MLP neurons of a small language model. Each row is named by its layer, matrix (gate and up: input weights) and neuron, and shows model dimensions 490-585. Each number is 128 + 32 x the weight over its row's rms, rounded and kept within 0 to 255. Numbers have three digits each. A neuron's up and down rows have the sign that makes its largest values positive.
A block is one neuron, or neurons of one layer that tend to fire together. After each block is what it responds to, as a language model described it from the Wikipedia text at the highest values.

L2.gate343:139140166098097138139148133056109159124114083096082148076124107165134118079089130101170148081135150092063103176142147166164168123153124126140140175080116120149172123136145126155129139175065175122112066157113053129149151136171181153095125134104130105132121128118129134140162185146129076116
L2.up343:174132180161112142107141097150113085083138155091102094075134105145107144083101136089116096108103110116095112156117201138127110180150194178113172121099134126149075095141086106128175166120202136075127134117170137179136159111101184131181143174204168074124087143113173099067158117134078101103
L2.gate587:091162105161121117196176123122142116133106119129141109075142148125153139092114053170172166105129149168125087141162098141131114148135131132061151112115174153106169139132094149115107115149136176120156087135137107132155151144110081142067185188134114081093125149110139138127166153082178111111
L2.up587:110154116108139126094082125066136123112155144119151075125129091106099115065101150096186164108099145041160074146146152136093092093118130171140153155115149104176131084167129140106118128104124154120163082101184157132127137175120113099133130142224138125101148118155178129169112083131102176130
L2.gate1230:121144134129072210153100078121161206108110103186127179093127136089145188166167112125095092144131158078150132143120147136105158171161103105098081095112085167109146078127118099128177115161092136130107061139118139141135161124161146130107076098107138133140072191136098162140134146152153163128
L2.up1230:105141117122100071162111066071120121131168110106084166111113154139153092147092146146125180233179106132132109179057095130177044043130115149096147105154099096127155141158119119143102074141111144139142145110147106132139145098097076195160067138134160177156195140113115164201063148087079196118
L2.gate1711:104173148064098187094158104103161154149056156099175162116120128162147095111074168094118149172187087150125141195090144109175095121090062104127115151137103089120153098135074084131149110161154098152138152123125133156163095150083123127167122115093064182133143090156097115157158110134134152095
L2.up1711:113182128135156129042096122107133182159103136091141140097142212160128149130091144165175149154126112152116145101112133155152119055122105111109135133111105130131180071142099090146187128111143154134125135144119138187170164073101109121096111160059174120136156084142178152145119115156101148149
Mid-range digits in tables. Single digits 4–9, especially 7 and 8, as table or list cells: game quarter scores, appearance counts, times, percentages (e.g., | 7 |, / 7 /).

L8.gate999:085150115087142099149087070160126145095113138130133110051144245095118143151167069105102098099117085107139143163153148133079126131099144186138196088104138099138118144172105101104116101151139124132080142115135111212108092129082108123133088130122125138195099124217115181120109116135138134161
L8.up999:081145115155132144187113176142125116173146135166102136124087160089113080173067097118165118185075153103129108148155102129132159133163153101137164153133061136123116178111139058066204163140105085112150148097164111109104135084118206157084107147051154114145120087128092094200122091115124152111
Digits in numeric data. Single digits inside or ending numbers in stats tables, ID codes and lists, such as goal counts, ISBN or DTXSID digits, scores like 63–70.

L2.gate76:143145133120112186110082128099179082154118112128156145150167105177153127159095096115191147109186156100056151117122129108108091209124164095136157124135104133134183168162187100144088139177104144059116134073136084111140078131067163159112146126141160106084107159180137139126086177106114107140
L2.up76:118128105075157132153105126077108187049110174136134130160093114172121117111129168091173098105118094162084135087114132082041140126110122138141159075114105153162122149154137141160124095099053133103099135143168075157131139128120190126132057149105106123135171165187090129118099159130093115112
L2.gate289:119135121156137118155138149229131157134089177121125144127146082168107120205158134140144096105128157111126128095175096086087094099125118147138164106134140104131138131102111141133133148122157179087167190154094117110123169155141200170109126086090121095142079157148143095149215184167162098181
L2.up289:089109084136085158200130174125136079132146113103085084151115168168138081108175129086138046141064139152131150137130203099106124066074144099103136186107104140178161205096141123148150121135105132049148142133107067115163109130081116104141139167108144075102196112138173146119170133148150090087
L2.gate1179:175176138214104136143133122147074122093139110106113121132085158133180109092154182128084112108136096120120151122116106128148130142055155117139151073151093120133089121156071084202158150111122099086132089100101118081092093117166127146111103114157126148094100057127149180094227145169140107086
L2.up1179:160169120123141146164130124138061171136138126132079149093136102140155123143140102130154135110155157138136106112139159144127112131131141121148070177101232149171148133115126197076129118098149090136127093109126101131116090114127147108154149069102165141100167155123161127157203171180169145118
L2.gate1592:078147155095167149190125089109154102110144131153062135168156127138160150078135109123170133101077082086099162113130148152083085175161154120141179107161173124163153198131169154106097134094147133106113155120121088104193138121171185135137128143089117071135149146152173133152142085142140114140
L2.up1592:124173140126174141118124147113128132128086191113126135127182082107168151143093128118095080186146044180100131089115083156102095184184103141145166098113144167129091155130117154118091136139064097071158137176124132081160132029133106129136142126128125039146129189141136130149096068169144126125
Place-type head nouns. Generic place-type nouns that end a named location or facility, such as Stadium, Airport, University, Field, Park, and lowercase city or town.

L5.gate276:122080121136147124134154159080183149118099137052131163079125159102155111095137082124128096118135071107129108161136068079144122165103140085121090134111127150069141146075139134173120128096126148138127103095121132144119150154084177110090150113149132167136162082105096123095157158149201140170
L5.up276:093071120180156117206117115128146114087139158074122150115102136127224105088128218145117128129110099145069127135144140117181093108111120130084160085087118188136123105103121164184175167137085111164085171176083179127143174077143072141141154133113177086099141113138110103118181134162186085115
L5.gate348:183159083131129100156158097093123133113131092160087102094154174141172100167124108101140153147157117145127075171141161152138127173120141165189139112132162195133117124103120113139118110130119153152092098173123162129117169177161133150112083129135127113122193138152102111147114109184172083185
L5.up348:135170133106140152091092183098126164174141147128108120164071104105147133082153077180131168121163121090085204144163113163124104139158141166097156093111132145146166145099098091162156124098147203126110117156113169119171127138142045163129112140114129159079118096125128137192125119099137090114
L5.gate369:090140138106123168078187095150126131137122148154130138133208081077161139161094064121094065102086212121103128106095128123098135151097093126118125175086034184111168114092104124123158138119199142077150129149128125098120123166158075103159144111097092149188095177172119200128125140119145154066
L5.up369:156153157120118138088123147101118124126137151121059137074199122072121146176052086126128109118054192125075114154124126103149105083143120132141142126133122178116202126129120155114159087151143125184093178142096154137176100165083069086142187125136128102145093179130134181140145139064144156120
L5.gate385:143123096170076163084090119043126152138154136146060212184083107252074170073152124154118119155167105111135117149142129166146129150111077099085160185113107151096139096138137091096160162096136113082119109132142127104115159168095144116171153103075089125135164088117080153142141100160109124139
L5.up385:052098158145083121127113100082107149182117149186169168108118118154120085091176096155161097148130160078163178182103139103089123190215071101175185193089156169113129095182156165159200173061100142140105119118156141114114124142140169152151096130166073120136101098146087139139105143094110143105
L5.gate438:153141114133152182118149107128117166105165085091088120155117186173148144100125126075131132177191088144169190090134124126130154147072162172174164108140068158134104154132109099071149095166158147149098153131125132195169123068125160092123150092171085135075123062116094100110152145112073125107
L5.up438:167143099138150069133091164192128137078116151155135152090155119124183121139074070141146117188098123157107146126157071189131129166099130119083141130160107069160158149108108086151096097118180145126117127133116128092151104104240174130163147168150109126143140143139149166118109169116174145186
L5.gate881:113146144140136121120165139139144084131156157133148151095143114109156075124159149108105155161112101150121088153181126149065118093154126136061129125192104071167136142133128106174120164114153145114126141076166142139152189111146177122147147168131140108127136142110154075119093114142201111165
L5.up881:153170133131049179129097096185063139119085141153146129073076152159159081136116088072138165129098176077079120088152095131140095088102132176076138128144144130124132185173164150111089136093098093086118135162100101156167109081223122105170123144099073128168063105135145124127096077106080202088
L5.gate951:111140083141135100124114166128149182103097127098134179133204120136110082104073034158146140116133122084170169167091099152170175121097107131113104123116116159079117114130124126099177133149123122190115130077122151135109124138100199198124126139178158126135137103126172135177105144160137106144
L5.up951:174207077117040126074105145112135085150121128180091131060118097081173141131162081125152087138117094081116121119127162149099119092078145093120153133107088135203127118156131124108113119100190147154119142029136098139126047162174201123154182110075174076072116084151087193105129101135131129097
L5.gate971:148099138082118161164184106115083168153151158114127121157133110175144096203091124119099138092142109126108135098200100132074082122117141110109146158148128032086086128140130138114130094142100109130106120168139133093110126139160155101167104107148063122106126139107096139109182129145140106149
L5.up971:120125109116129102120139115140113095149106143208093100179183125115120086126118089120205149149150149143162118152179165080109159120174103134132203111122166062087114172104210118131132151118118093129094089135128133121136119140095113159151124164115113079083131107108166159142127109164114147085
L5.gate984:172171101163118130056160139138125094138175095123162104077143123142110146193106104171115142165103133135114124137126099141119136185118127193095083099151157099144114141104126095135148157120101106138152072083149130092129152100110125154124191170101169117140190132064081177096115142074132080117
L5.up984:146075142127112178100154095129097117130025159115159095130133126092184166134209085125116098114141074117147081162118094117124081143097091080106129077126034120135152097068171098064137147171151112102115069194120104150201112095121145073110122070122083156113070121135141083168142101144116088111
L5.gate1025:098167149139216132145068127129105161064123183110111079089121103176128134119145164120162098121102095144170143130129185135195156136115154115117092127175085157106149127128155101180162161152145130142093103147074190139094137201116157134140148111102128085103105129113199104138090170137167060119
L5.up1025:119127134117079139140144119154071108135155140216096109106076154085142129134135088124116164143176081181088086138156136079079056143099122165169103133116079088124093096119095101120181181121152117168151199134132171143169122056190100083164138145085183151158124185142076154076152111095144118131
L5.gate1064:034150115203122149124109071174148112074152173154136156110128125129178095124080105144148141126114129167143163174101139059145114085124131127180139103108120142098160165136128128164168107120143142127149153122167107143077184104137138162135143092156136124142102088111132104104152152045175099112
L5.up1064:179151143131141114174110098189127116116126178109182160078114139140225165123142128131082092156115183149160122145111121086111127169089157118091136106164094160191172111109128180149119068072134083151160131160143139132116153112162108107137184137137152089087086132103136075122125145146127177221
L5.gate1072:115153176104087119081114092177060156117194124107109126119161114151160122124098110153124145118132112170155157121102151104128112116111117148105131124107102136135113119169191098134132046095187160095168098159114134177087127144178122128190152113133152100160108161095122137178114093134145128073
L5.up1072:190113104122130135053101120128128122127102121075094158115151161053122149129095180127122119158176079126105120117161147118116138119163129129080152150111181055096140149118165119129135100184139179140134149180181152127156160088177186146179088085132166090101117079112127123140063151148127111063
L5.gate1106:102099103115132141129134125064149058122107134100129185062105162126109119141121093123123146158139099071112096126164146120126080116159162152100196179120121137073174151165142119149154136119141138109073112136165097111095126077213105136136144120094104120143154079107108115132099090088135169141
L5.up1106:153160069163154133116132101119151094120128186140156072102104142109139150175075088146088130082132112122062147090090182123100219173074173106156153074117099149165133145110157102111127041101151129153133048121129093159167103143159174135164088197086095158161123130136153154038086160164079121126
L5.gate1122:109071100142181126159202144112173136109141159178100146095117138117200177094084132156076118087121125070134158113101128087155144136178088074056122062088090166129137117143186146125148103122154093123111067120144052125144139136164153130100209164054147082123116092152125159098136176160128152172
L5.up1122:151110162187122122148144084128118116097174099129139152080090093115121126141149154146142085161091073132124145072116150159173109091117117131092138087157098112135099170084197135140144144130144107156120152117121152060144155167160138147126165126136137045209082090082099169161137141083105175116
L5.gate1323:121119093108138141097140136088114112165109137101105171101114187175129080090133131140091127104113120177079122134161111119164141130138088142103099112139052107161074080114075152109182127131057122110109080060073054081146067095165143085110107124132184092165143095174154126223120101072123103194
L5.up1323:123169127099121188118136103151110101134087113143102136172172144088116102141186158120144071094119161130064152154116105116138139122125136157140153111121187122051056106137055126199174089110094169145064135098080175094116141086109090167138147077089200118190129106106143079122125121112092184150
L5.gate1328:163196127190097170113112097069134110114143132104082190139153061098122144097123160150108117152112163083187126117153122159154142115132128081181119136110113111110094146145113145112159102119147117128112088164093121108122050145142129115114173124129142114175127195151150124132113110113207112120
L5.up1328:120101107130182121113152122127104121145128120136074093169206131133188185145126055099094112146096119152098073089138094133142096143113141105079142129154089096180083129097148137093182131102102209179096132135081149118085159124106171113101154137104156109105075135096108062132097105137107164121
Proper-name opening fragments. First word-piece of a multi-token proper noun (surname, place, team) after a comma, preposition or sentence start, e.g. Bar(nwell), Ver(gara), Val(entine).

L8.gate1491:155141129145148093101146173147103162109170106143106083091090134112089147126073169154116146165136081099108114186082143161050057077062120083130106156134104142131171120174155167096172109099077145109127132065106168058073154063115074164130107144113163149115155084145161140162144171136147139136
L8.up1491:108202084061116099192171099085156108074098140075082148092089137148118159187143131137115145089141160125148100153169170175071132168125062096146042135138166145134136076138083180208136159128104122154143126145087079142180125140169126085146136141110145117115168119114119140051111158092145113124
Organization name endings. Final word of a multi-word institution or organization name, such as College, School, Company, Orchestra, Town or the s of team names.

L5.gate77:097146078097135133146157046171177139147204170106097153126183130126145109115096170177148095161098112173104106106126185109081108145156141133152171136098164138146196146202133154155078157158113182177169147113112113147129109161101110151106127139185112035109170131068151133156168130108093140149
L5.up77:121208099039160129114105087133109108152150170120123123140173138119148117101121167202096132094158146120084119075165166102181093142128143093169104138159108138064152167146083106105153108091111131161146120076114117078100135110168166123071110154149125097143132112163121137080112124107070146140
L5.gate101:128079146084155085114109215145142155167166123144148108151105059160140086087096140151074169116160140154121119085149111176098109132060131090169110136135104127101122132086144139132172195101136082135163118137129104098164138120173143142114175136180107116162100114183178140120107085181135169146
L5.up101:132105117179149086156107117155154099075083087122154118116170159065146121159146138098123132108119161087136065095128132146100119156152116125131129065161174106140148104161090062141119132130124127114179166121108133115071093105105087128114116109094118153083159126168148153127172159094174127120
L5.gate182:089172197124105088152155185080140125151146089176146093138127116139107093130115131112106179127146094082147122107159122128117098107139095172113072130144171100172135095128124141177167182134129168084127113159111098095150111158110138111110162101100142155094072147110088126192188174098165117158
L5.up182:135172125132184141069072194105081144118104196143137113152105183132182185155191114100123107129173103075150095118138088119111108185177135144173156185074199083092076097137124101137127144107102173081130161136151084120155197149094115123098171089074141125159113141158143148130029111070124189187
L5.gate358:153053156133133133125148127093100138168092142088109168156154106168120108127105103106126097103106130189103066125128181123121109082148087190121113072086143146118091135143122114132096179131113157086127160157086168137179143083093104120059118140167118102124115103156132148155187186168099110174
L5.up358:172121146117195090104156113157150125149115117085112149123128186153137133091096102134062135148148098073110157131181118099130093126146153166129154085105131138108096128155232152101112157187140154144123151085127073130160032124126111179157141128142197174119117087144121088174164207137133092098
L5.gate547:091143141111154125146154102129101085120130130164095133128146164138084179081146103120073134114094101152174145146124106195138070152108215119150125137068177155156113149157116118141126054144125115136126159113203129103080172184141134114156135117123141104125094073103144158149128132149136161083
L5.up547:106124102120141110125142143136106194137143149171100171101089209147092132130116116119152110135163144082066125102143063133064097166122137084086151129049160092149149104175172147093157149085132063158085088120084117139181124137100212143168121162090138070112141125136112155116140179168121069117
L5.gate676:146082084070139096173146093149154059110118146076157112064174170138093128075121133123138160095088131131097141160122181090096114123155124067107142183076149152155119144105148104108116159080096117130128111122116118132121145117163144131120114102190111127074120086132140091083109061173141115153
L5.up676:145132112146118113139158095109149119150087110106126139146148133104077100149089122144144145183152057148120138092113097092173150088153102129141164146055141120145112156097125137111144203125139108171070140135131157168176165183118140164168120139214108116129096150147137147122125120109126104127
L5.gate1081:108100119142174124127169146151167168165156128099157116141180130101075105066122132110112137131122123151140068124169143143141120111176104112143089124123095117076150112099153099130131154141066144110166108118120069201124120144083118144109156140153104133145045110136078217130150171123165127151
L5.up1081:183115100088113105113140105140108116124099100110145097133115142159109143090110132092117146154111129148150165094164151152129064121232121141097169050071043115111150150073103097129105068077141105174187156130097162184121108127205145112067081115196098100080094123087113134185205126189184119086
L5.gate1379:113139069069164097185169166193106138148160149095114172139191068124129083128121092132169119109125125114157057107144108107079114149084116161129134108132158140133160147091047169169168219119133151138152156082102185109069138132113090116096133164122124071113145149114114127130166115108202083129
L5.up1379:117094176104240137153127096120173192183127068127130140091155168138152151123110147164083128122128110156107133084120138138157112064093124111077132205161118099144108116104106163102088121118129153137145162150115134202144119104060116109126147214116166114087084149165121121096103120151163129126
L5.gate1402:093147128112136128151198197133150111107197117136094167100215131111161145167119118131139067097152105089085059094137109144072151176159141131122217080108145151166149181085184065186041143083094051169097158125111128121118095077177118121159119138116095180116165182160141106125107130150114137144
L5.up1402:165120124111156070130102160137102138145119139134071144063133155103174080132176108095130123151110160166098097098152120160155148116107137112143116113084164117085129148121162058138134109056086135181140144040184152124045165144161092101168148129134090150142130143109157145177110192152147113142
L5.gate1426:163140102116102154160158114125161116131161105152125155097096149127101107110148140115083118096064163114137135041205163116124254124139152118198189158110108124111167157125115083110123123157174137118116128144099090134168127139153180153143160124079054158119130111153151186119116124147087114071
L5.up1426:151140168127147146098136112105124130088116082173152116135163126107178107112134174022136125073149155149160153131203158103204134134186138157153146094148124056088128169088123183072122130117099054121154129115085135096144082118157156117158068164169153132108108079117050105115086140105113173089
L5.gate1439:106148121121079107105178126112134102071147135189162167140159122145144145153132116069167098118150125101113155142127196100118173185122115049138136120129128137075115086112131151114122131083102147198085162126098187204111106154133143108126180109128151213172115082123140188126115084135046105176
L5.up1439:152124134100058162147088162130131160102099137081142088133139101097103149117112143100138154160081119130159162136171148058078104094102080150158148153149138171139125147153091120120113140141115138162153150113168162144128097150164159119108140122115124153131157160152140169181121116044106101177
L5.gate1448:228158185136161113097163113120187102127116091115107148148159115124178157109150186132157143142144107113114102156121050156178150119142114099132196131122196128164160165137110142152110144092142122105120159090079052127122123092136135119143121119131100166086097155099087103119155141128138138158
L5.up1448:175143135075119141101155133143134128098056135092160147132110113125175138140129160091181120140109173131167085084093096102072208150172182122111185150157138146158185146046100081168127138092137166156161113120073148107163150124076156169134129133115123110134086138135139101121150104158150121141
L5.gate1564:103116112143137113095117109160115115160107151107151151081142097119149174123103067126087140167121134054099051077122201165092113089119133141108178071148130123056149100099076128122122165142151120202131121165127136138169144120116071173067120134127156134085077106105132120158223190104137087135
L5.up1564:222111064149075150144069123146112156137111113135109130148166157120161077083164141116172169143117101142123047134120187130073103123057069143092110169132107066097160163112156115103119159149086099111169095167131122161098177156135147119110125130135136106127106139144139143151192097178137172054
L5.gate1575:112145092115115099093151140050145176150051127129121089105154153141151097118203062136148106067070114037127198163088165159131110140163154104161156119116081166105119141100103100132105147149114148106121088155089148132070129127186141143197150085111185172185118138131155161128112147113106095122
L5.up1575:153149126109054124113156063157160152102103120111081105114131116120093111136114107116194061105108142129104106139113160111103150126123122159158176118126112186143125134133177110124131158147177152083130167153128149110127133117144119131128154130075095134154170148111159181100087147136179089146
L5.gate1604:151178135078166105165185100168105111145183106083153150129101101105124138070125033111124056157138086149087125084108121096143089124103103093154163117100116105142146132141139118127141148100069168114174132130120077145164116076179139146117111189173116122126107079126136152147107116113145143174
L5.up1604:139157109122132163098129152166087112144128166126201127140071191145126125127142124173145131121104149124108183155102209070082068109144158121141121108143115107113153156124060068117114145181157127129156126110158121164138160156120063122109112120111107110152097080175166110136152090120111130122
L5.gate1681:068074101166139144141102107097141135126145156182156180111117123188156165145175126143160129180138165156122125164153163134132230126044082160161154141081097124123113103199164138134126146133178166143127140095099092194166106100140111162088105107138088179131158076071098102136095097111108107159
L5.up1681:133068085127112145098151141151179146108113106091127103214157110080125095104100133115051097113096134118147147109079177103139113175198165078091130128128111125165138122133178088095084130133100108132170151129148127143161114136097109132143130130108103126131134145140117144097176131079104129149
Mid-number digits in statistics. Second and later digits inside numbers giving counts or statistics, as in population of 3|2|9 or 8|7 employees, plus table-cell pipes and spelled-out counts like nine goals.

L8.gate1163:148130176131099120154139161143149153129143137175115100123180141099133120135078082122081053210131144102109129127148163127207114096127078146129117151104120139165155155131014140084147184160178140137143149135148135151107095111132093178194072075128089103149078213121113164104077101130072099131
L8.up1163:087134121136151211115044133112099102133138171158133206151139082070075142060076093185093102150098148147076091131112127120167092164128106163123117154154106111119099181178126130167128093191122130137177186131114102155164132186145095124170079149147124131162122134098090112115159087156124130120
Start of split names. Opening word piece of a rare name or term split into several tokens, often repeated from earlier, e.g. Mc(Dill), Bas(sett), a(nomic).

L2.gate160:123154116198059146157112098053118077089120105101113183123102164137171155086120108194132147103169090120136105136132143089122131121114157139184149164122138167137109103136104079089126118150114124161122100146083143117114166113142104155125173182123130099105126130111157105125134081079079165067
L2.up160:092141128191174134093114119105132150082162129199091180110106122188145117110160106188198063148121133101181163111066156142136135188157111132119124156070154145121115149103066137098142147092097111078166101163100113127000124064145181138118157107072095113118140085086178086120151136144149121160
L2.gate311:093100175168110129113127120147141119172162101189142129137153183129087135143124126142163170104112126124112115079198215113133089145099113177113185020056139134121160151149151144055151068065143123109127106135150132171176078148144182146133114156121120100129146150099100146084149105158148064166
L2.up311:112146168114111173126116070127123140188159168058094108118124146160141128096186111096138116157097137108114130082192106077122120046131138047091119088100153180144123169194161154136090128124094139197103105132170154134131130088119132152158147181093167155133171080142168105174085119153116128062
L2.gate481:161116139129139161129099147075106130074190121081148143180153127149178091090063065117184096170113111146114190145139125097126094148119135107126133113093127150163084073084140123144150138150190132164190129151109111094162156072139162065176190154138126175116132160178164143132151162129167146110
L2.up481:114109077165176141124141110146135088118086108080098156143144118144167134128157144176144111154078133177201189163107130129169148131151130053047109153103157029119133115056125136150111112157103082125104118122088095139129130109179145111107146114110237171122196095145147121133168138104186147159
L2.gate996:153089129103086157133073148092153153172103148099102110136130142147145110118174089109120154116181125150091073145147181157140151133115155149205121066192140134085123124094225134105147123152061120113107143139101136156137106080130134128127180098095141093147144162109154070110121159184156195120
L2.up996:175169116164149056125141074125149131095115119108087138066118119095099105068108137079109149134092152110150106072139128099092111145142109153094079172144136087164170119167104182141091154102096120122177122123107121102185137110110114141072152180107188120127132134134093113065108160110134116161
Word-initial name fragments. Short capitalized first pieces of multi-token proper names, often places or surnames, such as Bar in Barnet, Sever in Severn, Cor in Core.

L5.gate24:133131154150163125130127131096112145173125084210164112077144128135150093108097160073203116118109167089121142132164138170135151100182122140108149160095084122096173157207122154136131061119140109153106096132135145099041114148118143171086132171156137093095163100128167109113171148238145068089
L5.up24:146171136085155141149133169122113163132080156101086108078134097142131118185155192143164141209081118161166142148188178139091158145134095121112123087119145070182166081162082146124092085083173153103197142116128115045149128181182108129112158095116119126112140158091113104109176143131127122131
L5.gate95:085112165135154118097153129129088123135134075178158126123078114129132171143172164090091146162156084116170106163081166141087174130171059180113108114109122111127096213123139117102136181170126081121140137058159132098090131104112153100112160159142128138136101116175170113104192128152148110180
L5.up95:092106110116092145097124172163115137109138081158117146126074101119129065124085110181143106061122138162122178096101071168113158109088151108137087158111130161121119144125105080101104135097148158111115127169070107097078086120146155153138091230113144102090101137095129102142071092120111083156
L5.gate168:114163116139091084108067086107067115148199107124163109111149142101203134110159128140110116080184116200151148098089175162176158151128113104160150146160106157143153177176105114077065142188093096150078176067160180146160118107139164135140081077162119177151187090175126132065131134109180084136
L5.up168:121146151174083181114143109099128141099113102083146098145086120164185115107077147113096085116084107187122159202162108167032144090204098125181126145155111121097135110098152120106095138106158119138180119098171127108126121076117205147221120157104136131090125151163128147113120085097117132074
L5.gate262:131152174126120160125151180055067156141138129141151149172136133104133101171129167111126121180042126156109073167175086120086144148124120128092174179137131070141140116130164130118133125127090161084152071172115073079143126078146083154157183162153095086173173092153147136088110093169109137175
L5.up262:179109167098157124110137213175153116167085125094150130138083136132175135136074105102130173149130134102118145132179143175105108170196128155117169155101161139117090139106114075117137158131162113124147086149124216131086116158085140108051148135112081123158070116155148174137118059133167102142
L5.gate299:089166109116116112104121083089119110159114134092130119106090151149199147133098169176096093175050118149101165107090153130114136127119129142107133110127161147188099105122155095082104115123118169107153162149127134110149099072187175105145100092145065095081126152116137169096109123131112095175
L5.up299:149080187182099103142147117132078102094162158115123159138140130115140151166142177152130149167147123136129121180160169145117178152132092143114175139196168170104152107139160092141157089120126104175110122150043101134081097098112127082150158183150092099044128126125190110181168102162156139184
L5.gate487:115071109131114112100175044146070157048168132143208129110180144081055154125163125088116067119108103138153103172184132124140131098145158127141149150168100088089119138152134112080132146052079094110134196141151127126139088153177137134123145155088160138140207161103142125108088132206175139162
L5.up487:092118102107140222101162131153095121153143114132075126122176085142105091106111082129183166150129148134116063166184124153087123121138169134134111133068158154079107149146181132078142126202123089128127206128075140101135093190144177152168142134121086061129132092132108088134137131139143113172
L5.gate732:136192129171119159121130154103143119087090124146153088096126158134150149182124131124112120134074105104085119156182096096079049113134131081069091160091154095105137136110098093096121175122150066116136142116089127069098127079092131129172071178094165063149169103126082139101121155152093187103
L5.up732:148217097170184145046129145137134118132177127131108139182096152098139135156077162180197094164151134183155146126221118136069120135091156104088131116097157118123055089119209142097134088132134142129073136155063105141167179122069086154161149131136121122183038107179134113095097109145103141139
L5.gate808:150077104138109131169133163135122088147149103118204128188107134153147119125133155114130127138129148115124165163169097133114125108121056100100142156082173137169182124152195161173103134175132108073131149070119105088167136083168110163119128106121126118143115128100083150149137110089175113136
L5.up808:112116147154107142107116160208087183115106099148145124123167172157128175196146158166182141071135112141160100118158181111108140184094142147115182109116193153084104089156178169183118138117183164184119129132092166107145142116064105137119130112144102172093093154138127161100054058187142136127
L5.gate853:150122170142136122147088117130168106137171080092120173140134130152127074105117156122151169084089106135157172172177093150120157165113131186117120157104110094120108152110157100135150113162145143059153177136121109135119109099198193154098118116134157110147127148114133152149160099085176132115
L5.up853:182168116128179184134155085148080126184144140097086094092089113112113162199124129118099140136145097090102089123138145162064066089105099161137128214132175162111199083156093118092161069160159073077095147121112106108067128101088093096132124097150164147137075159123118148035096159136093132146
L5.gate1068:136143141123123177160123134091138139172102116178132118101093134168151126082068162087127096094180093124109166119140158110128106107084159132094052178139116158105179126090181151120109107079126127098171143174111124106167156125114135137087127159160148088165180065076173059101121182136131110218
L5.up1068:126144145142150124140131124145102083141131153150106144151151105097157134144094114150141109139129151112100159071105126112115117111162191095161126137143175184088169141167100204118108106152080096088135103069051103101166152156159183143110101182153105098165174163169088131119195121139184119100
L5.gate1078:129085144056127176163154188068080125108124145162152082089057140071120194101103143098111127130152063157090064150085104150088083118168108186116137138162118129087148089185115124161124124121116174165077156114168142141113128077167113099128129142121063101111116213097138152131111136161084065158
L5.up1078:121148153082172118147105147185068113164179071155168112178122140060162095063141106140116124151102107132143139161112116135143123165189151071098165119083100144125126122067138162126133078109125118118075179078118076066084124098180129150112130198145172150161146142108121080154149120189161111124
L5.gate1250:103164130112090149069156113103130122153106084176149110122083176134133093170119102096122188072148111114061127153147117147100133125077097191107097186112162194179149139127130142151083110134109146098151141057179095153144162120111128131147098137188115105163133149127175145164196155095142145164
L5.up1250:094172149153068131121099081139171117137045132177193093146124166096092106131148142115127083161059119109140128147097049150166115130108199117097111122113181091078081139102132165112083086207134161141129097134072185099144108141191114122115156132162139168145137168093144123097127124102139082163
L5.gate1310:140125214159183133117113101148142110154112087170155116145067146158160123129130143155169131178100143105232091139096097125142178115125079129092170166070162132136107117119192146128158193140107145124137127107097070134097138098112179147161149081135217145138114130163099087130151077162160129097
L5.up1310:136158206085139146106149175177126104175138067083158164166144100106105076118084154065114181172089146125149092128072138162094136125104109134070114136102149104096092087138161152099116102166150088187149146161162124102133079098122132146105155137092138125076133126115147125143124137141180160163
L5.gate1322:170117105065142179167187152148128114143185190146116130109125101189164116169131139125182155128106122107151106104149149120071072120167150179158120150134142087119109086107156136124158087154128045069115153106118166113119121141137147073100170118117209118122088162168087169148180083137109114139
L5.up1322:069130162091152168109170125131159129094180129104091132161136122148112200085135094142074114134199131124069215150101053135101078143112105087082107073159110151138156069102128120130140135153157073127154117155112147102167159183107122104148179137118081169180093107094108126100118110133164067110
L5.gate1594:112143166127104072140131173120179141100136143153116162150078045114127130165129166144117140128150114116117116125131164124108100139087143155076139072148059097139122089144133142176119084170164135106072145139074121099160154088142138069132061092118127116132074137062093193141105079126083101143
L5.up1594:136107135093109139049168114081100164128151110104151074134155178118139146123139158139112102193169132076107202063156087158154159141164125121064045110102136132141177095106165111125111122159103118105164169116133109078168144080099118149090102139087150207117106112100107143074089163173112089134
L5.gate1678:169125167132077144113167162053136117079128153136149075061074167112152132116098145096090100126110098147148126105119126096112076167123054175096091113158191128094126136127126121107122198096093161119129138137096117073088184102123096140126164145141138139093174132075142182151154143177150107106
L5.up1678:098167136130169136107132151155105146119152117142107106095046131111112129164093122209090152173134126133055114218137125109125172129134165131093123146181156160084169130124165144145127134104107173135115108080130162188183111129101214152045083154132116162148131108123212089060113168119096112120
Proper-name type words. Generic head nouns that finish a multi-word proper name of a place or institution, such as Street, University, College, Airport, Theatre, County.